python train.py --num_attention_heads=6 --intermediate_size=1152 --qk_norm=false --tie_word_embeddings=true --init="uniform" --init_std_down=0.00284 --beta1=0.95 --beta2=0.95 --weight_decay=0.45 --final_lr_fraction=0.1 --max_seq_len=1024 --doc_mask=true
MLP neurons of a small language model. Each row is named by its layer, matrix (down: output weights) and neuron, and shows model dimensions 112-303. Each number is 500 + 40 x the weight over its row's rms, rounded and kept within 0 to 999. Numbers have three digits each.
After each neuron's rows, "raises" lists the tokens whose logits its output raises most directly, leaving later layers aside.

L19.down572:490455459471493501470472528542425496466599526488501453503510522531492504516506508467466583520511572494468554532521514453488433504459456590499387456524486537563417443536500474486484488507532480479441515451402556538531511508542552564509547533552509527503514553503523509518510512507491539568488485549548474520468540546484551438456469513499461555503524475488507504493489484482528492473512594513534463543509484508551473527497526504530548425469539463434490496525553484461531577543494483564473490523445432539488583489449508423447509497454523487515536485478485502525501509432505480570
raises: ":", "):", "hem", " competed", "uits"

L22.down857:546510500519522491481543486483491507497580615464487471510500473481454481512621470565438490461533507472517543533495446605443487455529502445498467438488526536517516561514507471483509509434511509458473526468541496527422515510504444447548526544581551463493559523522565526492527487490472498521568495536528515492546429418515449486509481526487574432512497514492528476476485539484538530514541533465535491569511538526500579476501483508517461471496523460455397582561497480488525500474550494496446466582486516423452483455450519479464453513540445461509528399468424566530489546523501504599
raises: " serves", " consists", " has", " is", " continues"

L21.down869:541481441516553462482474498451515561553518491524522474510463501524499507550432463441502497460552520533475454523525533529452521480582497465477520610546398519579499541507469479492535486494531526500479512439545571469557516574466477503478498479568451473457502463495511430530579500461450466471487621539500473515483535442491543543481569527520448549481507469473453545481527543504538476445535520567488512533505532558466486513539471444528409576442483510453474576508502494405509525495548562530492468553494522490445490553486517540518489482503539571452422421473487461515498489433452489499
raises: " remix", " album", " musical", " music", " studio"

L19.down870:598576481442445448491503482498472478473541506542543528510442520464543486467523450488546530569586507498463522536480451571416505510582575490522496540422532471497492484464545471503554549499502512472563519477474546456518518514406476562534603558490475492507486441498527418444493510524524464401511535475512510537483526525542525478470515513454520520509512473494518455537518492462474522567541492503527527523481462469516453598498483532452431477474460481487491443525531471485453450567521488486441497436489453489525531445511512399468466485573509485531512556404455565535539542549478529511
raises: " a", " an", " another", " someone", "ctor"

L8.down1:535504451537524462515510537450556532458489501596476547537497403497561583515471443553538510492493507459505489479455591529482589512503458501495534532518492489525551559476588517503501490395403496457507515437528517443529485468497491491556507460532480592536482490471479527523512479519503498494489470495481532498520479461440503457461629508478491455438457494534471496472574527516473465504485544514503480517549537452498547528562441523447448512450469517500488410533535522500489485487547544509504490533505495488491561545507458523485524486492503513544467489448477485491501467627479521483
raises: "\")", ")\"", ")===\n", "\"),", ")}"

L8.down147:548454484437477477506422533563549465471463492551517572445441459505527415450539553530503453518444537517500494465540549520539488426460490515516434485469464511462503463495570515493472469567433538508422477465545497530511501463515443599571518547452427450575494454477448501507409531512555553565503557507478453521486538476474576488448466529482486475506470466526503476528581465544494492532556516486506490420487516518476556483492511487473498516522561503487513343467466496523532528474503412450515558474498418544533431518553506488511570482450485515506563512531491491504516503513475491521
raises: ").\n\n", ").\n", ".\n\n", ".\"\n\n", ".\n"

L21.down40:475431518511502516563508513472543513499490535449535499423513458473517417486537562508524447496477707506448545494493501550525472473435500525581451436515498510302473468542522508503511467573543448512429482456488559489518512545454468534529498553486504487512492446497538496536559463527502548520519517538501500523485515521386462479476552427495541484453509492454510488489531495511476495487476523536496518527508521500492460530511463499556479491485510478490519512521443498538575483482484435540494464531453491464479557530507445501485531388478527543524467468498463573506494524493473525458
raises: "|", "-", "====", "\"—", "==="

L21.down888:423406563517480531543541464505514574516499551505507475502506457417467483499507557483499462454524521604471455591500492596509485513442469508490503520503471539483443524537530575482549515527502460560501441453506394483488468531520529418453501501563460469535523449475571483467525467499461459458509493475491474500513507595513509490514532525525606477496510585458556516508515451512554434547510417518505502482501515491488414494453443553514536527511546480505527469465549480507443526532477531525511527481498449484448498536481506505519461496488421532521466493485458575466514507451495501565
raises: " with", " to", " without", " of", " consisting"

L21.down291:481518507432554510554414462544496528505513445554524516432577519595451500484436562489461476471483543478528472487471557466549555459547492434528496464538523536457546457416498464454538547445432545505483485479501464485473430485372452506483502467520570519443487469533465547459533433490585473590509513506584586527517517532492494441514476487472554452504523445458479526461450533491468523462578479534431457526492453500448456495560456503549567456422491502477541481552504485560520541464404489510480448502493473482526500560532498478508458481510517480576526502442575502549490555486514457482
raises: ",", " and", ".,", " &", " et"

L19.down1140:499475499473553511529495505443543443484382464455524574537501544519546582551478504478476485491531491486484536500456490468511515499522470432461547540517409465488491486502498555501469510471460502566485432525516516490496492501449546521480436499447511434610544501494434512524423534499543522469495518469477551479472606497450450483557492479580484484478547482513456495476458551465414484461474503506515454413524526520492489578525504573505539452489549519556451537434552534528518492508503513465504503427506532586575493508598439535475533451528493536495464490509528600518518527483458546494
raises: ",", " there", " they", " it", " he"

L22.down595:471495542500507536557478518465478585440509520520472443517596533484494506474544478507472491465485546507595470519484475479505494538541511481471508461631585536463431568519481414435558473502482473560560514460466515436519530545485505436504474530495400490501409520431534514566494536534488535457474481527498492476467536467483551411502460490518514470479513610478516470550506537415495471515562566493485554535519484478555569526496467539486524487470501511450456515457521532468484506518505508511573438512509499389474549551495508500498471417418529472511572521449551470557469574475541508498
raises: "0", "9", "3", " nothing", "4"

L20.down138:498488481553531473506498506473510578512525508533528456448527537539541501547558574449538526510551550565525562465453520497478481557615518420442499560533515450494521517520492438518504429468491509503515515582501627515538530526525474573564466537516503498489553515489432580455484511505544494532429513567475541461421506470466421503467519446520446493522524523509506499509465453552479493547632547548522447508563471579519511515449498500468415494515499417505467542524543510495448474499386472537476522491523558531523477487562489551469504409478459497488461502494567533471529510472542540484
raises: " this", "This", " these", "ership", " its"

L21.down1100:500420509522476478544533565435514478561517534426537510447533512452542502518506503547536539515540776520461486524501467495518486472478516534549423434500497409367519436509524456504473491559548528497467455462540559517532496585467479487541453545475480504533455532476585510529543480495495508468455464501533488479492481492432425480443534425501531454483516500463553463519497511532491513489542553547501536558458495488511474524492458536484488488526496541469529490451502510502520470563452449500502443502548484500506525542460521490486507435503535528543490525532505558491443469506482482437
raises: "-", " ", "|", "ave", "ade"

L20.down825:457545588483463489516576520474502485513619529509471491567485426471510536511544477481445480463577547471450528485473484537504425543519439519490533506568482549511490516493506474516471497502553520503424502481452503491463506490541476493469543497500525543549570478441538494533548470532495456455582500498490485499474389487529501486517525473463522419492497525484606500445515536478554533447504498522515566490468516478480493480488452558497464455474469503461484475545478448447501511522485529561461482512515526462429502442502494506430508502555452498497481472429443560496524470478551510538
raises: " began", " was", " appeared", " did", " didn"

L21.down85:471435419572512498479538530514510466537442549539551473458440459461461563496519527445490563554555619489519494467545590441538485496450496499477530469566509515466448511472511439512470479560562475500487563450546506538528543512486456539524489503473498483558547469449499465546556549503497494520488532448460536469497480527457532595504545524588496483500528513548527463482434512497527482439533509466448511446462484580502545483531542562494495516479542452479527560466568486519500436541504562523530517535457442514482512494495497551560476525464557470481585487623489517525496498444454387498
raises: "en", "alam", "er", "an", "ogan"

L20.down473:482530486537506554517320504524496531567592481467463516529486509513486544508526506473474506529530468512493492480506455530506435455506559509512423453534489557474513486520532492511494465559450525463531537470537511483554498511484564528542545552518480523474498500459570548559470505526471513562449431512469532466462519512477499456479551479609535432385520527479541562428451528505480527484497523510495462487510509498569445592524477531489491478534426466554575476516494561548525490500503502556471432425520459565483511494551444508534529533576507478516539467512468473507517545507598488491
raises: " Secretary", " Chief", " secretary", " Minister", " director"

L10.down523:468508500493542490468565514516482446582526423595549504575521449517499542500452480484547485485525587489473509558461513441577489515499554516539502484510479518490514488532452499477531528530493465479494516527539561553488514479533473545475425475518523517565488511463548503518512446580532453527525491442371532501459440587457483489523528501463540519529488459518462430462575473424603485490420517525493543473529503492499459540483546507549452460508434495496454467480459526499409519502434495441481538526525508480603494525480507499476476456484482543451448494484542451453495443497466565526
raises: ")\"", ")\n", "\")", ")===\n", "”"

L22.down17:517436479455488499509446547500521442493495532443481559449524561480544464544503523526502599516575695497480441433487519489526489463502560538519448483552528477567576479489512487546495457586503505570486442504524505573542487549469526493509462509474458483448448496524501482555533522506505413476570499498503490492516553460462442450435510485452519477496586478492459557532506493464484561518518448515434470515454540508434521511464471461583507481480465494465522521449495516543566549507469532511479444497487480432414471538446517494466503531463561512556459485465538554491482461510533529507
raises: " ", " February", " January", "ational", " December"

L19.down671:480472494492490497538437459539498523455427399559524574411535524546514558494435444399491472456528438522530543491412612488479533533509448482507517464567507463457449476514507481488526570476433492509555529466442563461494501462433466536505481480517542498522563513523472500493531494467501466577495548474462553483490537529535470451531479511557506522472490558488506508470428574498457542568485464495422477425505468528494491538527476505530505535488513519486459522485494503491539523500479508498486529509477544491577497516509487411491532446574502461558509509522547467521487551418493451423
raises: ",", " ,", " and", ".,", " &"

L10.down13:426520489470477483500518533565469446531578590507541519557462556533418498467514517583519504494474480464562480480492512461507521506469470511517455469528603481534510507541445442449466495587536491513489536568445564459544503468508534579588507483511473493505512603459557496551441492537476510506468546503435553456429473494570482517520513490495532483524565500511490513613535486483479497562511536429554465506514535591463493495513530526500497582423510565450523475491472533492469476452374498410525453510497515541598487436557514526512483554527461523523516533505387533455471531521456545521
raises: "\")", "\":", "\"),", "\"\n\n", "\"\n"

L8.down927:548471475508475480448469544516555485503477469484530474520518559539504434513484485487566548524464510514499573406467527507488539566542521470474536508443536513505431580510455476445484531533505456509565527523540568481493511520535488511498447511449542496491513569546519553460511484504421556481548446478464513492615459509527444532518485499520474552489533476470440587489559436476552552361559485485523538544465504548505482610521446516494479489542477489528540426637519536538498511495512527485517497454528499432622531471443491502544453518518523493542436452512555497501525513521512500463
raises: " be", " serve", " become", " take", " maintain"

L21.down872:529446545427444571508519525446446480616570520543537394438523512517480468510546582480502532494552538502505480537444510444507474534489533574464463512501486516424448414518458489502444533555540546452479470516525509491546508556531457531492476545501486512514479497505465562495525487509532499529513670446444540484464499508447479448428539480532489542546531540497547461554506485532574468532528509517504518527475481567515478547474490457519438503485488450525529479469534530483483489536425507535466532491492515508540475564465540516488497487465476538540483549484541531488486544533513532478
raises: " its", " those", " their", " this", " causing"

L20.down817:506516477457499423536522497467558502507438454468544540486511511500566559489539494526493512483506510491543527495459460512437484519513422524530563527480464428535512488476503487522471500399457560563456476485509501513506506558475583581584467556492483432585511563459442563479509573500521489535505513498464539490407535474474461488490529510543489521457463574529519536468446513497437534474482557519487443405528521591547467594476512538492459480573536480530475587399567492569504513488540536473450449490508512543557448479525455518541514554531492523484427515523519519490536562471453507467
raises: " it", " they", " you", " there", " these"

L20.down924:512495494442453565458541490466471503424476448521474522535535436540581507449466547454426486450435568472585495475464463381501454551587466527508572506471469550513458524503506490512505571471458465526427469587544524524443558468477490507459507470486480515512473443478474462533461468536515527500585467511521611473554519524501528539471522464484475467530484475544506527503475447432549526453525473514486510428470514489462451487606473518475495457516548507447452494492492519518542496526448497472548533452523489545458470550618454512487510535481460462435516479493456524460419494518477526527
raises: ",", "9", "0", "7", "8"

L20.down602:388513483517544480550513600445526545555483478488484514459534522536470405465568503567523479511457513511482531479558512579525504511431440418536501516462537461386536539536492535437482458515537409518523424560474514560481510532488512548448485439467530525551499521495559495521566510548497472498495515554483473545495482466489440498477546433542525531434480453450531534480548489552481508482470532516473515528464505495502509504462545516429471441485464489503469488472467572527487475480459447503492471556482508494521486520516511523536507476449469510541475495463392576493480508493496509433
raises: "|", "==", "===", "-", "uz"

L10.down650:594514508538523483588490432537528466503488528639488523592447448463543473500574455505515494475479500522453570546443535487500517478551500515482483482483549494468556467478494476486564481476504525495586452535534596412509456494478509490589510466491418556556530494479565517541539493514450510511462555432523497486403496562447519486459471500490580543486511535464542533529522467542581462535487510495433477406559522496515482559544498443526537537540473499454477455432418530515479511540490472541422444502487474511526527471513517470409478526511427493459481476494460563488545471470471501565
raises: "):", ")\"", "\"),", "\")", "ky"

L19.down538:487500438481479483511490509502527461529544554520491430435500575514575480500448514536475509536511564552580504566515451511516540472504481497505496616468496533484477441542512505468492446609597507504519440528537508497504499461455571567454468466525512554579444466486524486482487469520545480510561526460515475488482537511492496524437477518506481539568500593422565496549477424489456429562545484441584512537484505443567482544423548499508464540540498528559508506525503499500454501531455493495590521525525520484466461552555494442493469500418461498465494485534517486455473579443495484480
raises: " its", " their", " those", " about", " it"

L22.down1036:591484451523508564470518514466523514478539539511500536495509414539488434512546456571504591527547597567491460468457528478517558523522533490493452485488508524530491498517513521521514516511467528486511491478468529495478470549449495451574490511524438495484503502526490548627521505534526436549417418598557542532437521442495453409476463491486522502418526536483536480547579519469462448481508499495486381459532459535495474586479493456489515515511518552463498522470525491496522487492482529483522488527478564515475521552426546462483512542519543552452544478483498493462506479352464495567
raises: "),", "):", ").", ").\n\n", ");"

L22.down430:471444562521484663502503521497434494523498507495471473472521519476535454419549511465535476387511548519446539498506550527526491541481559510543500451492467484363539495447593509487486453522532463559474482509502565495486500453497471565526549480497489476492545473445516425605487440488485537472466491476507614483477481552484433500471430482563454499553545534510482476489536470491480502488510552543516500573508464518543435527594506500486525490507437472485527500496479518540531511492494479486429421527452499501543485507480416523515474488456430527500495496480473534547500492495515469370
raises: "\"", "'", "',", "N", "I"

L21.down3:455461458587535494517519497525470534601522508505504486490537499485462477436515495481489510495519530607511533496477505583447419490457536469492484437474514468497553504429491502489483426542480516478423450466511471518508435552531561520529534543485456488530499501491565545460543483441525524586510459510480485458453448521527547542449512494495586493483520558487552531496426509526525470509460473430460503435441546369576476539467484550455492465543503480543496514490521563495478443501485500512482496521534510515488465490500487475491465488480516459512517521492520572521545475479507518572
raises: " of", " against", " to", " respectively", " toward"

L21.down907:504538475458482620457543462525529514524406446542471503536538466565576523313465505459481534525521509467551527549450474431555537503510452547570573528461496564508496519569499480492510539450505431532493453530500506479369473474484509518506455393475491458485476443537503496471451501573473496501559484458465557502518453485530541468522414538490448518470426490574527499449485484410549529461509500512403535499480485479522480519537463542554545538511536526458470492486571517566425535478473487468562537419523516539504470500570506476443448510485488491494549538462432493478475540536466477521
raises: "3", "4", "8", "7", "6"

L20.down1117:519485512512469391520371482451565517507471547535513494424445494479492536538489541527606578508501444515498477500484508501502557459465550516494526545509481486517515495508467492426513511588529522501475448511544582491556548504490531534541515464431512540474486490517535540454501507495449523552427515506571519491509456470486495405512471412518466505588502533538523483538520517453528523552536477540464538453490459504459527556481474504523470460477528474446549473468543472512500562530495503476577559516472467504540549527484467521466494495523576540490484549483441552514435516539496569450
raises: " the", " a", " his", " an", " The"

L20.down804:520493433489499396482494518449486498487490516497488446426493520490573524548513572436562577544519421523548498506479477484462523531514498545486464542516488489433437493498461489534461535554460560521484420538511505502563511535493520557483437494499521497537423563507473522436445522500455475520507549552461484497417520464521517549527460422545499616606464579507547489581540504508451471541506474435518487478522529510523522542480507502522434521498458527510486500480549525518481509429474506522522550495494491539512490540524490468473488440485407494463453500472488460503544557512479499457
raises: " their", " them", " those", " these", " its"

L17.down679:503481535468453435535443553446523485524512509503451495484499416482545506501472545532507463573443607524478600453472548450478509472454400495517452506540605501383560470529411471450492489568530505487418491464564509510466510477545466503474489485509453517537507482463510512551486477528482463513500502527514495494520518465473454465497481466497539511428512516435463481478521529562559488500518520594457522439513458520533481592474518525437497439461472525585495495485563498469524478481527446489495477505562439470530438511464484479482524474487487558481474529528488566532467538501512445496
raises: "===", "|", "==", "=====", "===="

L10.down573:439540535484516477515520524532467457460562539512519484560528490414537512452500526500503497497575384566563526524563496535530538473505517477470502527465567476448493504501475477487513503515481533511545500517497523488559478491506495509534549437531504513491501496509578505502464430491515499453495497471539509516475450505510488490525510472363485410530495486527470517476565512592453533451462523428497506569502552518465502476531574637577454512508509470436488527590460503488527489542437484517488500540540485493572547480551489538545526504502470489448449518489464504518464562573503466431
raises: "\"\n", "\"", "\"\n\n", "\"—", "\":"

L21.down932:514436501523522586566537470556501483476499590551442548450457482491499492449491531465435512512527532491548463432482460411541470580499487550517493529524443474447525548478535394492498502412523458508484419450579476521496503501502468527539491459497518513507477546453538423533496581520499476515513494533475547517531530430522453427439469468504497445496513511440544495463494464452538526456464442498510497423533463514517530445511499513486485531431564493475547503478516520511522600496527546486500521445470494489441571624531481475457455432464504495505503439505471486507454456401563448490
raises: "1", "7", "8", "6", "9"

L21.down601:490507432465501475499537509413481482491553522510529413404497544462469512543466536461540588549557481526477485481464501463499427437543531545518552575474482465420481481519523462469499495553532490535512457490559494518596510547442509559481479471551478502600517500524469592512445459484464556487562623447482404465502447447497543516463478475555476560532473606467574461575503483491462498521487495495469560455512542488525577519487507452542446475520510457453578488569543520449528510527436498524485498543549469519516487593522457491507496494456424498534470495462467548515475504547500512519
raises: " its", " their", " a", " the", " his"

L22.down101:488448515486487598503508493492516542454524526470389424505538512520518481442455464514469494426498540487625489516489462529462495505480499470488579494539525599490490518522456507497491453487446503495500468477539501484496479509496540461530481461481464531547420509478527514499517504553506517460494537433480560524540589493532527419451382524509547500463483568524500461532486518408476504520490499501466493513538466505525530592490535551521457514490544502457473512518513502460519520516553529403577529501479485500462488568529448568437467398450491492512500499445497479525537501442482468528
raises: "0", "4", "3", "2", "1"

L21.down1095:462479476448522488531456493521503555496472453564581551428564567598498561506510466486508476378512381466518516535497502489464553512512516454507475485512531485443490478517515411486519541437440503475518517505490490491477442562426452506515538480503543536463566461458410541477549462544531515501503552482489574525429495507503466418510471452497532446518506520489485488508489579519461495517507501552420469490514517508465472543477457551480521523480459503508475479472545507558528512483469512486489481502520538416549531540442498509470495438505497458532505526482570519556513570490460509495
raises: " and", " &", ",", " et", " or"

L20.down438:478517518484511700498488502462469532517499497500534419532546458571509397417531486549509465475485493442468475498498462492531483524495490481488558499431551553450429480482584526440578517495511478509494495467572488513407569502472522490508474502520459488457473560535452489595589479541421559531555592544535511451524517541511512411491486484516463517509500516532519528456511568441544464529500536474480566507473528504532475513449480487542486492543571534468490520467431561518435531410507493451543481539532507510381490530567460512527530475469515503498524453447497529468455490517525509492
raises: "9", "0", "5", "6", "3"

L10.down1057:513511462463522490496565481462434498480536539487487529565524497501446532510527454570522508386496515526477514473479530558533467489467505556481441497506537465581552536488463419509479492480511528518567543561531491486512500449520494528548439478502459474468522500487474518513469528504460497464518510439480548481497508447540506391479500496487452531550501469557533499638551548544522471492492516520520458505454542557439507514558533537515462487414483485408495460481470524536533507508385528464526503447500494528544527440573561545415491604489476526567483557540495564530483568551512524491
raises: "\")", "\"", "otype", "\"—", ")\""

L21.down879:485419522589543476474472509475551515443454466545491493488537440536548479478480532524478516490500394448506522495444459471548493532533500495457483516475443423549488509569502512454545542455507522529482481472537547486482457474443514496478490464511517432522496505559542568399591471554510479508504444504516555484487550509433469537555475473520475461535499507543416529514448453527492502489525445521514494432463533518566499547516477542499503410474453456561470532522559483562406531518512469479511529493494509488555570502542482437404521408533509473532522445465484548433511509484531452463
raises: ",", "),", " he", " D", " is"

L10.down449:620474458486526520476459528463584450491517514570524341491464457574465471560489471529511522444510398471462493497415497448469537476506560474457555534541481566435504468524549491515520486439570527493492420533488481470445451530470502536551525498488423547532460489495533503534511500471536415579470492534478487540493459492485466556495479506587593532482554523485505485523584512419555491421499512530489533494555494448514538505411508450477550521539468524483493541500513457536509466543491469517454462535493428474539453562448562400433468426484530525507481461418514462536497523465473577513
raises: ")\n", "):", ");", ").\n", ").\n\n"

L21.down285:511486514483476657509468498537532518527516474524533498486562515483525511361523551506516458476631585420506507464465499459469557507456495461484484469463466483486555542546561479488511539491481476505457470457479468499405498455501441557485529441457514484497454449463562452524439479561433509528519411464494501467522432456536478481537507436497517545512525469552532472458502494538518510507513517556471486524475523549510501521562412502522508515554482508503527523444590528443535475488487442464460474488508473512510459551513437505440524482510412535525442411557462450517491534556540442551
raises: "',", "'\n\n", " (−", "'\n", "'"

L19.down127:538557493509522499505556548473492521497604609532535458487465476458524525481526474478524458443548448492446507478496511548586417497514460463511463485529482532503421524497512502540515489482580479474492464476501540526442446411487530453493509563507532498536475505470570527501573485562445448501533442489577547488534457453511454499523518484405499512526501526489458513394522519511542516475495529464510510545495501502490528483514476556534486500498389485475399543561502378512451475518503482542439553567505493391445474454496531449391477466429431469503509437437457520483457487528479550487
raises: " was", " is", " has", " did", " were"

L21.down194:476440504484522424524463548413482483445517466470604456463571480480465453531484523462519545527520562521536470473514544571501496521492460488516476466569525482490507472502518449525513532560463517545552439485536521477519487501471450535589499564511448533486505558516512468470493518492518495462592533498535470490411537485526541480472479509604576495541543542502509480496551428476388537532528468485465503514429563538481456507492490534524570433468555590434533541507504483491552507462437489521447444505562533465518532479480488494511467439429548477504448454470458518479430518507487493485
raises: " ", " September", " April", " October", " July"

L20.down861:432489523516458502521501564467546563537502504454486461503513471488519433506500486429529514532518598551445523460506538512546583507488478492497431527523480491337495508520476479481510375575492497533413470500475520571525487490507492464491483513516489514495453485502550515533513525569477518543565491499509507449526534487447487445568538479506524483376474503471482482476536521469473485446544528543476494458487506458479415518489465504541460466480515456431504537530474502532522471473521458544502450539484476464573497480554496497554547456468516505451441480553496506473528543503534527450
raises: "|", "-", "Total", " ", "Background"

L20.down403:506564462487494502444535503413476499524535608466527473480528463467541535498559433558488500517502494466510558584506482523504410473524487505477475478502465494542465543505454496505491512458518524512453517497498561516451464442443500499558490526558559520534507516505543521508514508573516397486570488523538523442551511438524456540478445473492488436565500497533504478492423510511492537467471530468512563550488506508549534496509494592512496453493490493546425550567521494475425476486508438478415470563521487415505516539562483498328478469508415476497507448464452605451467530500474507541
raises: " was", " is", " became", " were", " began"

L22.down588:435459442498483516529484558525497491482512445540516535489522559568442491562504390552518490434577573514542482498408508502485543545485529523502496512524462505506492526567513445525447480479529564518532500497498510440473481506503520401554499471523454539505498542520467536480489476497518473547489504590483527508437559497492438469505455494504490480480529575483480539533487545460440423511501567526451460508547499467459458577490511512469518497483514509542506517407575511494498476514504515509459467475472523509539606580434432496508487472531491527481514508506508571526487503456495505440
raises: ")\"", "\"),", "\")", ")===\n", ")"

L22.down407:512540504435445530474445469483489475513501411551477491551502464499539463495522438552485525488488623530523505523469519491514519519536477554425499536542478532486492542455532413496525531512531443500506391516546516612538516541461461484529519463477454458510448566499452453597536480506555481485556495527447557524470525429481523495507494533517454439507486537507532489393472473421560472477503445542489553536478485514439508548531526507526497475511484511427501531487456517448506495470535533440512480470535541513488551501542508421520457439402541409490495472543481497507493427464481444533
raises: "0", "6", "5", "7", "8"

L10.down49:469488437533485455522539507467539520548499552489479507560486538551450554546497447582509534466583499561503501553450501408506572520510492493449547481486519507525468474546542466520513506516532478512449531527515484534469465479491515562473445483509447477539514451567495501530500541486599473465490516544501499512474471494523475502475511508508585477496463501552461498518546453495540504444441542536544551436530472559555531542496513479545510434523445459442496552428527539507417500501456535463520392489525502492473425502476538496436494598547489530435473506468481497553530514483453548495
raises: ")\n", ")", ")===\n", ")\n\n", "):"

L20.down259:426478475463486524494475554535476557478430487592534583442575602558422522488510517487485464420507558467514492506490546473449526489467559475542472471533492426448526474513460412493518505457493493453490545515477506434478466515477482510532554489488527491456568514494397535471579486510476507537494597527458571511456490499501490427483531484478509462538493473539523486445509505512452540509519509540464475538502515524485547557506528510521520538441478518533469471450498493562529407460496522470490494482489544418495558529484458521589474434457536467494473496503561510483547560450470535415
raises: " and", " or", " &", " etc", " et"

L21.down823:508502437570495506572469513498465527469445509443562505538495471531551447517498466535494494499532555510551534484416563416451465561474551496524476526551564468490543470500522464494545468606453457572546481516481477533517465476501464496518459588542461482533368513435504503519448493508536475502543490500501507545496495511522495430511527530465547469484595530475428473482495490493380473449489584474432492450471502542475463484510489542526531460532556543462540572456518530500468549488490484550485446574568509541506467571526499463513520469489550505488463520493550509511479494418563456468
raises: " ", " January", " February", " October", " July"

L22.down128:430435504476511493426509625467560428516515554501540494502501473508459540459504485537516508514526626485472426480520478533494512552488476407414428490543544518462490469521488548513602489515548484489482597551522410546440504527586508495506565569483512513522522469447456498516550504496503462555441482506466543466511541484567483497528489474531547553528496465497570554522490551562542529505466490444389460468514576434466550464454491471460476459407369485552490457527531441459468496509471542527476527489530499521494532608514536478462511466525540409503505481522505541453479488509502507512
raises: "al", "an", "er", "or", "ol"

L19.down284:503516520509511435486464519546538585509563477497557531404499522468569481549490513495519519563497535469480535491445551506469519539541492452472474515496569500493505486475478451526497544491474491524459499501592521543502483555573443507538499562458501518536501548530495508515526498473482467528531551521458486543437514468552476473510545517441495520459559534500523488442495510504444521483535506487502483533520465539438500563488486535481426499441473572510534516465501572476488485466508519497562425558514534474600526457477511454457480464456561462555543472462426562551479571456525572441
raises: " ", " on", " November", " October", " March"

L10.down538:505495473552450491487477482439518430539510467512476452596522512580459549534474417512547472501557457470523492524481444472535445488478561461478499510511485472551527489605533500512472491485513458546475529547556438488541494448519459633589444525527464497578472565431538529521462524582497496475505588525476552475408489517516475461507507533508507475534496513461467435529546531425458439510474510541512503450556538531474459496515573522475463446503522550519515595416509565504459489452443470448508492477515505514523507494480533503518514426470540583513515503521500486476480475483407582522
raises: ")===\n", "]", ");", " therefore", ")\n"

L10.down176:502508518543487444466498517582536562447499460561494555515526437472525535512539431443545524490503545512488541496417549442473580537487493525530460459485472452497544487542556537449472440476474512497469486515576614480483495534518486485461496531498503528615501443480508557526478424480446475534492569456461564531464506505478518527476488491475539453486475526522449536460500547506560382487472514519468475466532458537431537563511499465553494484493447470510395415475520499478457505492452478511473450497448546520538489477515506429523483539552488523445500498458467503536547457507508546521
raises: ")\"", ")", "\")", ")===\n", "\"),"

L10.down714:523463437513489484526478494487564502506491556540514465533472504543488504543509505492557468508472512535475493525478480495495518543540547576522489503512529548516513508493551424529567437499531466500425569564480507546446558505519492540438468474465476511490526500476487492502556472535524476487478553479456464522538435546462557467436496510564547525511509506518592432504533443499545452495465492510440442459545498484523469529503525437408538428565451478504544513360480530466536493504479503470436458462491369511502513521425494424496513588566514519483480539498519467461582485513509538484
raises: "):", ":", ")\n", ":\n", "ker"

L17.down361:505437520471506483552450583416584534483486477530568511467487498534572526571517398558463500448525516508496519497504553520460487543528490489448501566531411522551483530458525481440533490495495444477512494404464546558526493577423497531471458463492507488497527513534552498548598484464498477510516537519523461536441580424529590470499516515487455525501533511438464499489565519492546452468590496529544484577499621511504512565559494489522343539458492528463480509497457468430481468524501486583486538520424553493473498513443510521477409455493532559450436468456460416503476464490477438447
raises: "Music", " musical", " music", " comedy", " anime"